Weights of a small transformer language model.
Size: 10 layers, vocabulary 512, 8.17M parameters.
MLP neurons of a small language model. Each row is named by its layer, matrix (gate and up: input weights) and neuron, and shows model dimensions 112-239. Each number is 500 + 50 x the weight over its row's rms, rounded and kept within 0 to 999. Numbers have three digits each. A neuron's up and down rows have the sign that makes its largest values positive.
Before each neuron's rows, "fires on" lists the tokens most often at its 100 highest values on Wikipedia text that the model never trained on. A number after a token or word is its count.

fires on: "ol" 30, "l" 18, "ur" 8, "u" 7, "b" 5
L7.gate389:504474483484469386501458508469555522435462530470542508460379598428459497457534404493441454396486515477503425523547486443543490511595448402460466496538584494488512489445597525487462544494560540533547500519533560498483473433521469511425508466402457534474481571512515514492565521500488505467500446574427570419434554635549529452504548495458463508472477402491603503501481535479440516501504
L7.up389:583477498458541559427460431635486481369582478515458501492583456588509541480487520487490556549489545603530621503478522565469513463493413477492453482378596468508533556514527513390545586542498425539429502483448553582504533567530480554519572434566527523552509487603488537470485546540444491478411537478501561452519431521590403501534485539469486486516442563515375507429556500480524565514478

fires on: "," 46, ":" 15, "." 9
L7.gate133:595502540582512387489499632568446488560491506460557500519478458550497378452449490403540546542396534441500459486541534519496468580467432471622572460473502530530469492536487494489432543590478482495513442519545486431462610525539533528529468486510521544461474441436517466458489482535477426446461556551404432450496485548429504468404464466531482425497512495558516529588424518548486556392450
L7.up133:479465435555366543496531578507580590548509484518527473557496499513484395512436566470512631582437533523505483454536535422576481517533548445544452480462464575443511485525527586510467409481485513522444407508548375544448476461517576506570538446491525544519540521495519485429449545497609564524489548573580573529528468547478562495524524587522547436635505470458517416528497516501564456486470

fires on: "." 98
L7.gate21:521492547627538547495530491548417458487471510475588460573481454437554467519513505432422452426469425449531526438547589454508573494574486525500512473532493604479460509536387465536403498480494544499515491565510514492508501603474462504492544579549498539510535487441433432491557577413559521436462542483540449459548508515442492328521410453486503458556516485402506463487450462512464556536487
L7.up21:478512471561531551497368520484474476473467544521561491513465540413505477428532414520463487492516508473505457516494495488588526450549477422495641480585539568514454470492602518450561491561553519510477561480587493521484479548541449439495530499544482420446520508456470525537443629494460499509500490526403424547484502599475463476485618383501593539554466509479488440467477525382454493508511

fires on: "t" 28, "il" 15, "er" 14, "e" 6, "s" 6, "ore" 5
L4.gate207:534639551547516539530495459455516495480448479528491462475464516445485568517528498555487493531475525492426472472523550486528650487481506486612598421598511475464497602383437468501517486459455463533502489483506483510481524556476562502531372509478563587527487546474445446489439536494447429572541461478413475422482496527520600463449529573517577489516408560486489450500467527427558548489504
L4.up207:489432476545600547555495551523530512453380544469550401520405519551494517456412504465462492500565527469431489524485454608546566494540589494495537424463481484505525526510471477494606422581509509511418460582539479583472573589524529512539556555566455525516481515502392512478475502423520526553560495421410519504460533448559476512407538523561479438510494492527478491547585547465472467575557

fires on: "ct" 55, "as" 34, "z" 8
L2.gate519:548606523533491481454456541519377464529431515513503515518519459383469525400426420520505495456501521423496441456503562577456491517478573455541512464536448495514554430511480509430668518493577426560470530505491548581523494495499513529515565549491454484570472447485519505470448512455488533516434438536458479500610581397543444551539526506455459555510444412470508459498426441481496473504498
L2.up519:565436556536560531506496515406437480549455471446522602500493481465462568504479391480537579508468503558459442507505532524497417528488480527559503523471461521564566512513498422433508488378513528524579483514550587473513430448458492532549562502547461431449484414504515508430468566567502470460572522441528530465524464449513512488460351625506512514460457522510527447503386385441560486542590

fires on: "er" 31, "c" 16, "ro" 11, "est" 10, "id" 7, "r" 6
L4.gate310:460533460606437454489549522366531521552562429433470465470486452499506521537438543491510404456539521409549565528487502453583527542463485451564430598540540513594537602527471461494459514523406553576471456492432528468525515517531410473405382479517519449414449512509459502613529505531498548459444459503527531483450550536552509516530541455572508521474554486482440584511607521528542532561497
L4.up310:438509529482481433426552501523345499535561492503442500490510497583505486532569387556563541574464453563479492523545533455472572566560555470451494523544557498500487574510472516578499478494499486488544506453580576454466425484503525517416452499541457398488511540476541422471460503481591535499508438471498572530509514455567478472465518483418562579520516489497560495525451479474450436547537

fires on: "b" 14, "k" 14, "g" 11, "ol" 10, "et" 9, "ber" 9
L2.gate195:615510558455507492528462472464511513556504488501514477513480498549549511514514470505450489523476559473462512498435429587434529472464528472501458438522523570516557459537473558477536518518486448516492476572490502475526418445542528420552472476518573476537482399636545518451456492444457483560617463478408496415465531603514480413523519494504481442594518417493410450481535588405415598554526
L2.up195:493570392506507532539411504499498490537589535469490467464584501557535473465489549499347590488434525523442525506515516480500453481512445504577484477494508473569503491547379509510413579522450446402472528520503557507559570546447494523453557480563544574596483483522466555473549523544557549453529450506439480516501545499620535452577512511527422507493489521482506538400532438476533528564543

fires on: "as" 68, "is" 21
L4.gate187:492473482485549453495541429351457454509459522520569483526442397450416465419511530507437439626479478488470481403513410506377563449539502576448461482505507483469534452560500553477557389614553449467485424601402505526496503562545416517538477519496497457525483440484481464467475518468533444489444458543405546587514562442493454438580576482486452585563433449479462570503538491497499581520476
L4.up187:511424574523498372510465473498570515632488564561520488547601510494520550623494401516460498437410491519426469544536543510500428452517435576478542508536438527555412487456477501504516502463500504542429441483467505520541445515518596518441495452510484397474412491516455523511446545502511466481559550507500510475511512551482482437500500542523480531496593514542537484508510473464574562583528

fires on: "in" 45, "r" 19, "n" 11, "id" 6
L4.gate589:499507510493486501458495467493569454464525473386454560572495502646462576509446453411556490537438572508538420527449543506552514528457589483530461542441589420483502543593483463478479473461506574506545475506524495538484510501462414542535500501522528509548414477529554503444562517515547521420524500516517539495557568571521558501446540436553513468430453553491519588510537479450547444587520
L4.up589:557474626504555480531586458550480602486485474527458486535535428614499450549508558457469573486519465487458489487539436542443604473565666540502488472555590461479586491454499557408526440493520485483443361469490431443474498488506552560429513557464496497471451494391474574445438530497497520480458565459536492470514550456442469512468473481435471582523456478585458535549485446421535479537447

fires on: "u" 14, "ir" 11, "r" 10, "al" 8, "or" 7, "ing" 6
L7.gate241:449467564458564542481432494516534438402528434497376425499553548551428465541551518471541397560474570448432512475507469498535634614409397513481567583603405520582426465471468517530535459453470524529618480544539564563513458507476518476522409428557589553605504435557514520490525450420477485500452606530554433373450505510479500500530525468422482466435448556549531469467586516565538440506489
L7.up241:539479502518531479456515441462524495524521598543498481431434530492522458509416493489489540376492533429455541537539468526506589542553437532547501533459532514470560393537536585550494484580458488527491523463549577582347445559386473559488496530521483478520424497483541576487572557457510577512470525458455440474573542483498488591532498433437557495447428552533515536604574568614404450486522

fires on: " to" 23, "ing" 13, "ed" 10, "s" 10, "," 7
L7.gate610:447562582440462569431440471489492509499550547553499459562551596448424537491525456389426630509520481567579446496480501525485582578492437492465495531448585528529519375582461512471543552561556478455521503575508514481537567435444481533475641480495593603463431442548552419531417445534519556499602546527528500486430446446519509532429513557534468513495556534547446517449476508488485496420432
L7.up610:489385447469494447555559500483538455430555507507481537507440498577431468568477548528527574451490484508537453501424519511434394495477453494501473545450585443393529584511525474575498490527553526533479512455398481516495499512526477432422533572550477594425456512523462433501536465593479513472451517542475540502487520515443449583462482433526517537579508529347437536428502448517411459484506

fires on: "\n" 31, " H" 19, "h" 14, "." 11, " a" 6
L7.gate399:499409395507521530469532418436514467478499442522500331516515537504454485603395548508464525476517514455494584497444583461558419510536498461465509486452598555521496470455523579438539561484480480511484498599535483485607417528426519526472483444478525451521521483505520531501464455507448408505469513525492447540479500461504384458406446517556558389459469458433536459428505546462528555521449
L7.up399:511442478630500576422378459445397460606456554469483537487533512476503492502459430408437504429425529517520479440516462525540502427512476522542488577470512540602462502475477512491490428552575418560515492461532493462545424552555526486474481386439393504545418546492576538420369445465502535514450502518477491475555566483510438387509516530488465490426479518569533584474552509436388569531553

fires on: "il" 39, "ip" 15, "f" 11, "ing" 10, "e" 9, "s" 6
L4.gate364:562442407459499599504493471474540516525526451588479469429542479478398550494525469488435550549508451425506485460419527433440466457471375528503492497502487516438471547534555468497477532506502440561513514680506399531505531577460558606454467516403455495557446598520437515502515503433552416419584616465506493506547588502480558514569525510463468439552555482470496487406466504499473569516537
L4.up364:501473537460532496482469446630496549471543525547452433484517559531464578446529491467512542545439484532527452511538455421613531496486519468531492519494447520416409496542501458612432506503533502552525465506478451559500473421412574629488463497483420507584505412472481494484568533520536498518480529535600539481490478619486507576454613507457506419532622474560497454379493414445445552461495

fires on: "." 100
L4.gate635:499537486532493541449565487525512504472539490567487477503423481443412515470451475423449489512455514519525440384493543524544403516576592530533538446558550528461505474536508571444471518546483534528519541471627555480519491527502518470472384555462569499496560421508427623587620523459490480497478560423496445546529406523509497463494514459526491547440501470518513447570464503515595478523425
L4.up635:592557523548471532520445572464450409501558547489513414474537461518470483518402472572483498406458473435469393477408497493554440580523541478569501497490531541606519498521462505481451500562584446510482494525561490486562469529474546452456474535468518475517469521446527482491368479492515496506444575543443394449394421468435467533439544413421463484390494428554558500493469511452500508508547

fires on: "-" 89, "." 10
L2.gate633:473529487566453498510467449416473462440449464626569514452458504481453550509585500486375549474484523487485547457477523455447529416526461486579469552543547391503520491490489590430544543583484508453521516492429513459511516625552477550504462459479545659479434565444555499549568483443534460455473472529503455531569425563512430490526458442443452567505527428470470487513477464469541553526630
L2.up633:537535522635490550471481564541431567520512526526534489514509571482513466485533493515528515471540492522528519455416518539577526565505459474485551533447575371533461427457394506512487482501469416434632469499535519480594415528455530521446565534605538451462560539512559466466512462529554568483413507630581510559550485501481501451526527383533479497483457421520534444569452511476470457520562

fires on: "." 100
L2.gate482:428517553537524443537479483463528487511571451567498479448472546473447528478454469459446475422473517494463498464530510478516476470492508574544558503477523495459558441531462537454433435610510473428520516427471570460490516536510574470455507519609551491462471476597524514476530503449550454455492391503474463546514445509562497484507463451559459505416602422442560436632492502479433504585590
L2.up482:503509513549608458440434540476434449536527470511579477616493564499468440500487456505531537370470493523485568518426615460477447571491567486514463615471595477497486478522513505488495514492529562419607581417524600537410526481507524423467520467478476473458487474632480488502455488402653480470550486530495502514526523523465551504487500468446421523542345430530578540551582504541475545533557

fires on: "em" 17, "in" 16, "oc" 11, "id" 6
L7.gate448:547590547560499431498485454455450592504577428531415501565578494485506491533585492557507562545506565494564587411479516604585634477420490496485395498414629537447547429554438405468527533445543519411484483530503505512509533453486434501485548507571537502536487514454569459516507453505485506463506532499526521422483397602504552458420493670449453498486540490519457517522438466510536457537443
L7.up448:478513486540521472495523530498563558479490471514426635527572519639504513543434564512561518564506484516581442512510446507466399474550481550471525510541510556559499512471482474538564478487426473461452528462503400547472518504345368613567472588559462465440485416434546547364486574520514453545559597467593479456487471519459501519519542548495509548454452584506552512542418454471520503520533

fires on: "e" 51, "d" 16, "f" 7, "ent" 6, "t" 4, "al" 4
L2.gate161:490476461533585508534517518451525552509530579451440510401519486514510526444444478523538495550524486472448572442513544471436541463458471501464558562558512434424545577430513467512511467502550477370463492464479479636465594520463529516455383541536506532552477544482410513445397496406523470423536507509493488512555533474478473547385520483394536511487480502457455478427501541466519593452534
L2.up161:532539453453570390456430423570463525567522517486479479459417475545588439468513444473515450443537463570497539524440394445470578473458456473532510556513486466571471454495480518558500446470594554556471480536390511515477507525498448487364485576491482492468495558501438606553418495478586511571388556452472574395482460460505441511392479569510514514486516493545439468493496496501566515432529

fires on: "as" 40, "t" 35, "x" 13, "." 11
L4.gate674:447501536526519366485541495495507409478489519502585440540441396533552401531433443592428523422508549413456498420498499565452460575415488531575457431478402462464407516554463489441444520562571622500506599532459511454406481412391567539517449463507492534467451561498509460485400547509478568442560497481487543543498474449477486477462523502498512476536511518498547519505397567434451510510450
L4.up674:507468563556428478452496635467468542502471584493576486550589486404465534473496523496490519380462539569494523404526624457546540502467569523510490479579497495411495489568510466475588576510385444548446356557495464504426558465468494493474609448548571509492514551526538482526520554477488585460455420405470654547458506403549482578543534517466537494588472570502527539373513418473597557479463

fires on: "at" 48, "am" 20, "ent" 9, "al" 9, "ot" 8
L2.gate191:659445496508472384543513468544498463412519565503473548458404568527583497538536427532479512409551507488531480510592569461493564462471506409519525570581553471570400534553527552479389520452495439495551390521483539423423579577643428467312518504550455509532453489508474552526574388512517519500477560515521409492479461515508516486518526529495489493526551487495615552480447436494534567589528
L2.up191:466568502526567541496486484486472470460541517504536443492523514521512478439485446432462564475594504503520530470492461542533553399455436499496568550487431491472462552538474504453429497510491588510555441539527489497480508613530469488477553516441569406506496504429534442482571448555498446421456441484529486518521429604424555417381468525445517534465438464582465448586507497492557439591492

fires on: "our" 22, "ent" 12, "al" 11, "ish" 10, "ed" 9, "ot" 9
L2.gate423:471427554422475431536455563477489531545477578585520555503557596501491445465468526541435493511504500433466587505522566507485455452525451511498514531611517491507439582486461511502429417419543381485495555443459493472509541511534457562538546528483397516562550425496473518354514535560583369460461504437503475476463511508412489548546470541448454527534564496523388544465513558466434551559506
L2.up423:506462501410511538454506422537417499482536420557490561490466510469506398503419561440464518489452501541530499506569486495514526471488498471435527553523536473520551591480446460469469471498493485484469449468459472434510579533499460460507467496488530444542462622572500436534558458498557479465474577510482486429475525566436551574367516524511537565547458475445507435457575541506558488469550